MLP neurons of a small language model. Each row is named by its layer, matrix (gate and up: input weights) and neuron, and shows model dimensions 16-143. Each number is 128 + 24 x the weight over its row's rms, rounded and kept within 0 to 255. Numbers have three digits each. A neuron's up and down rows have the sign that makes its largest values positive.
After each neuron's rows, "fires after" lists the tokens most often just before its 100 highest values on Wikipedia text that the model never trained on.

L6.gate370:131182122115108132144153116183162078109185144146111090104107159109153105137128160171118160090157123154123074144106104110156131134109100112106123103152146099081122080140103140125112142094140137084074111108149105113111144169152146139117157092174153152137141119182112112182111097147099136129099124120135115099184148137127116103096097120148144138102179137148147103093112123118131127144145
L6.up370:126125097081151109111111092143133078125089123155164153186148126085131167130091094100095131154110128135127096144183103104122158148121147135134072167145116117095116118119115160132117095181122146147153146138161133117104132144152112122123098096124125102119140155100114119114143164111140127097109100144115137127165128090106093123157162102139131113083134128081121133136169124126111148155137
fires after: ", ", "A", "was ", "re", "o ", ") "

L8.gate84:125106125110116101126122162164147073112129109091130174120151106127145128138130138159126122100134178110117108144174122139149170118171158100101145176121118083108155102137126157123146182135150155156098165093133122162114136112115151140068127160132114180095124133115085116136133119109176111104113123105142097122135128154146137103102116149145110105119160140139130107099106135144175102146120
L8.up84:127139127136160096129150111047144115128080114085124153170144112135151138147151144131138079144100141155126119114117120083081156111128120111089100141144114135145132117138106083180100109119142110119148126168107126122093167127094112191096109132125135105136153117086102140116098145135080149116115110081151110116114130104111123154125152169169132141145138148147141126173138119116145130069155
fires after: "t", "T", "ch", "h", "wh", "e"

L8.gate132:163094119144105092135183143098163163142112145115162131136105118118134152102151131120153120132121173143153110118135146118163121146154138128092107127125129150144115155158150166140110138155117157099163147119128079160113137126163126103121126117181090118106121118127098158155108086104128111124107143169138142139146139133145134119128127132128141135118111095116107143089123163147117176172174
L8.up132:129164113129132133124119157058136112095135150138119164124120121123141057139182131158138117153169136128094089109095123170115164110124131161133087085118152157143082156137126113141112092149113137153151142145159111151124172152127108110093109113128183083089164094119158139144144142125102108143125107134094142137140082110143186146108134128129109134147102107131122122121133127094127136121189
fires after: "p", "em", "en", "er", "P", "ep"

L8.gate490:115160122125146126136117145149146144119125122159112143128153120161130156168151088160117116077110123120109142099098123136112151117166136117110126150139146112125166115147075119156158122140109103142146178141122155128127132159104161090114117088157124121198194129163111108117126124137117125083130117111152106111108163117140145156108167165123107116160116102132127119111096164163116112129124
L8.up490:133135132126124108120132165121105138103115089100127146111113098142125140124155114126091123159089134112121111125100167122121122151125120150115092088128136110154136113131116112108115134135148092099131111102137094135116130092130132120164121084138161116143147114161107169139128107079084170113095087101158099112140163083142130142082177164111105125189127096174090121158124089158117156158126
fires after: "h", "k", "ar", "Th", "og", "wh"

L7.gate252:139152112082115142150127120083123082113177139123097156119142095120132098080149115111107132191133103108138106144105162155114174083120193140091116156092140083147121115165133143090099142090149072132097135111162147105142159096133109123100146108118158150132121107127101157121149118131175120130137139095131092145130157109145146110106112162143118094144116107149117155132134115133127133101142
L7.up252:126137186112132134151156133133148121112122197129135131148135147138134098142152125122121094135114110132063140122130131125126123094092137120115147120162087112142143102132104114141123141171145138119125073148146162097133095094100131131107128139081114132145127122127139125075119153109125126151176121202132145137130171133129128111135161116136126136166124142094117156125137149126173111148142
fires after: "D", "L", "r", "ar"

L7.gate226:143122115084160112103132134136149167144122162147136100103108155095137135105101115129119117105159125115140135136147198120135112105123140114167114077144139140103114147144129162140144108123146132131124099107096116115106078109113137074153133108065128096125082148149190106177139149111155167119123101087155150114143153101102121148082109122094155177103129147132139134149173191099128130130098
L7.up226:092110153148120132136122144120093154151119188152171115105100111114174097079129136090098116141150118157117153083173162136163104113131150120132130147120173153098122117148159125115151127139130145124148089094161121089119102157115136127122141130116135103105112117134118136142125099137159168124116160113118102104130143147106137112114167133115120156137142121156095174140181106155138144144154
fires after: "ad", "u", "di", "I", "D", "A"

L4.gate20:104099158127113118161088146107170101109149109143118130101110124111130089097108135146109120157109108124120128110156132096135126113162082114093144116134135104113117131123093127148116132132139146079146135106118116093112148081128118122102140144124137131127096125160101101150120125129134097126148131100103091124198156100163113132090151172138150107165143121087093182116070167127164127105073
L4.up20:149117119123086128134133129131168150107124150080095168129129165111166105127127159160142126122108145109139105136145120169103073107151095134127108136159122124103147152112171172153079092140128105142127084109143135127122159120109150134139128092172092147108129113133112135131147085130120158130151098144125151136160131058139137125146112144113109140127101147093078138119117144136157077088115
fires after: "c", "L", "D", "Ch", "ul"

L6.gate45:123171124103138141165141119166121155135127138097184134118109130098118114150149136118160128142140100159143128155139124148111148107158118092121129141088153115095148135126136074198169122118175093105122108144145135137123152126164123139167089115110073122151142107171119151138086112136092074145153097128138137146129165176118127142145136124157122146167158180124131123153118104123139129119125
L6.up45:125138150142132155133172132116127169155121127126120158150108069103089192122140133125132081138125158131125119171112143136144135085131149115161123108076147143099123134109151111137164156147144122114158144136148119142128104134122138142150140121129100079146083083133081168094108091155145123151151121117144133161159157160120153134150196128151159092143137118151094130166110144173129134154128
fires after: "p", "i", "di", "st", "ti", "e"

L6.gate509:110089083124165122106129155074088133105112116105134114152140133093141137125104089150137150135133170114136110134136129084096138106108124099172159128117087097103144115063173122158140052177159153132129098173155144123147127125154139130106113134133152125093129110145126106166130101098150165129149129096132119138145160090136107158147134139116140145147142146107169123180152119150163118134126
L6.up509:108176119123149123102109108129115132146129136140134095126122151155181138102155114104130184156112135134144137137138136098101120087095134091074124119142137129102188110127129122103144094097147117142138146149142123138146149147145142115164093135094128133119144127150113053113171128148155138109119148147152106125138110146131134108135129105144125147131164137133094167165102143144137129114095
fires after: "N", "I", "B", "D", "M", "A"

L4.gate135:115168078088081170095116136127109095089131104130107175151155180093121154163119115125156153127135102151143121140139120087091148128154186111076122166151155125103142124125123149140114130135121110119153134138107095132149148097165133094108163126145107124137126089096099113126167098136056128144148108128092119155107130126136146139153141140166077101148149124122141153148133124168078149115145
L4.up135:163137133104121172122157124149137112079121139153135161156137158064131161161118134147113145127115110155178170152137112100096113135149160083139139100114144106111134176083142100100107110132094128129106126128100104104105102128113146157118165169138109128122142105113119153125123093134124137119143113127134138144127114158136120153142135122170116136172164091136158153148134176175128122121116
fires after: "s", "p", "cl", "ti", "T", "P"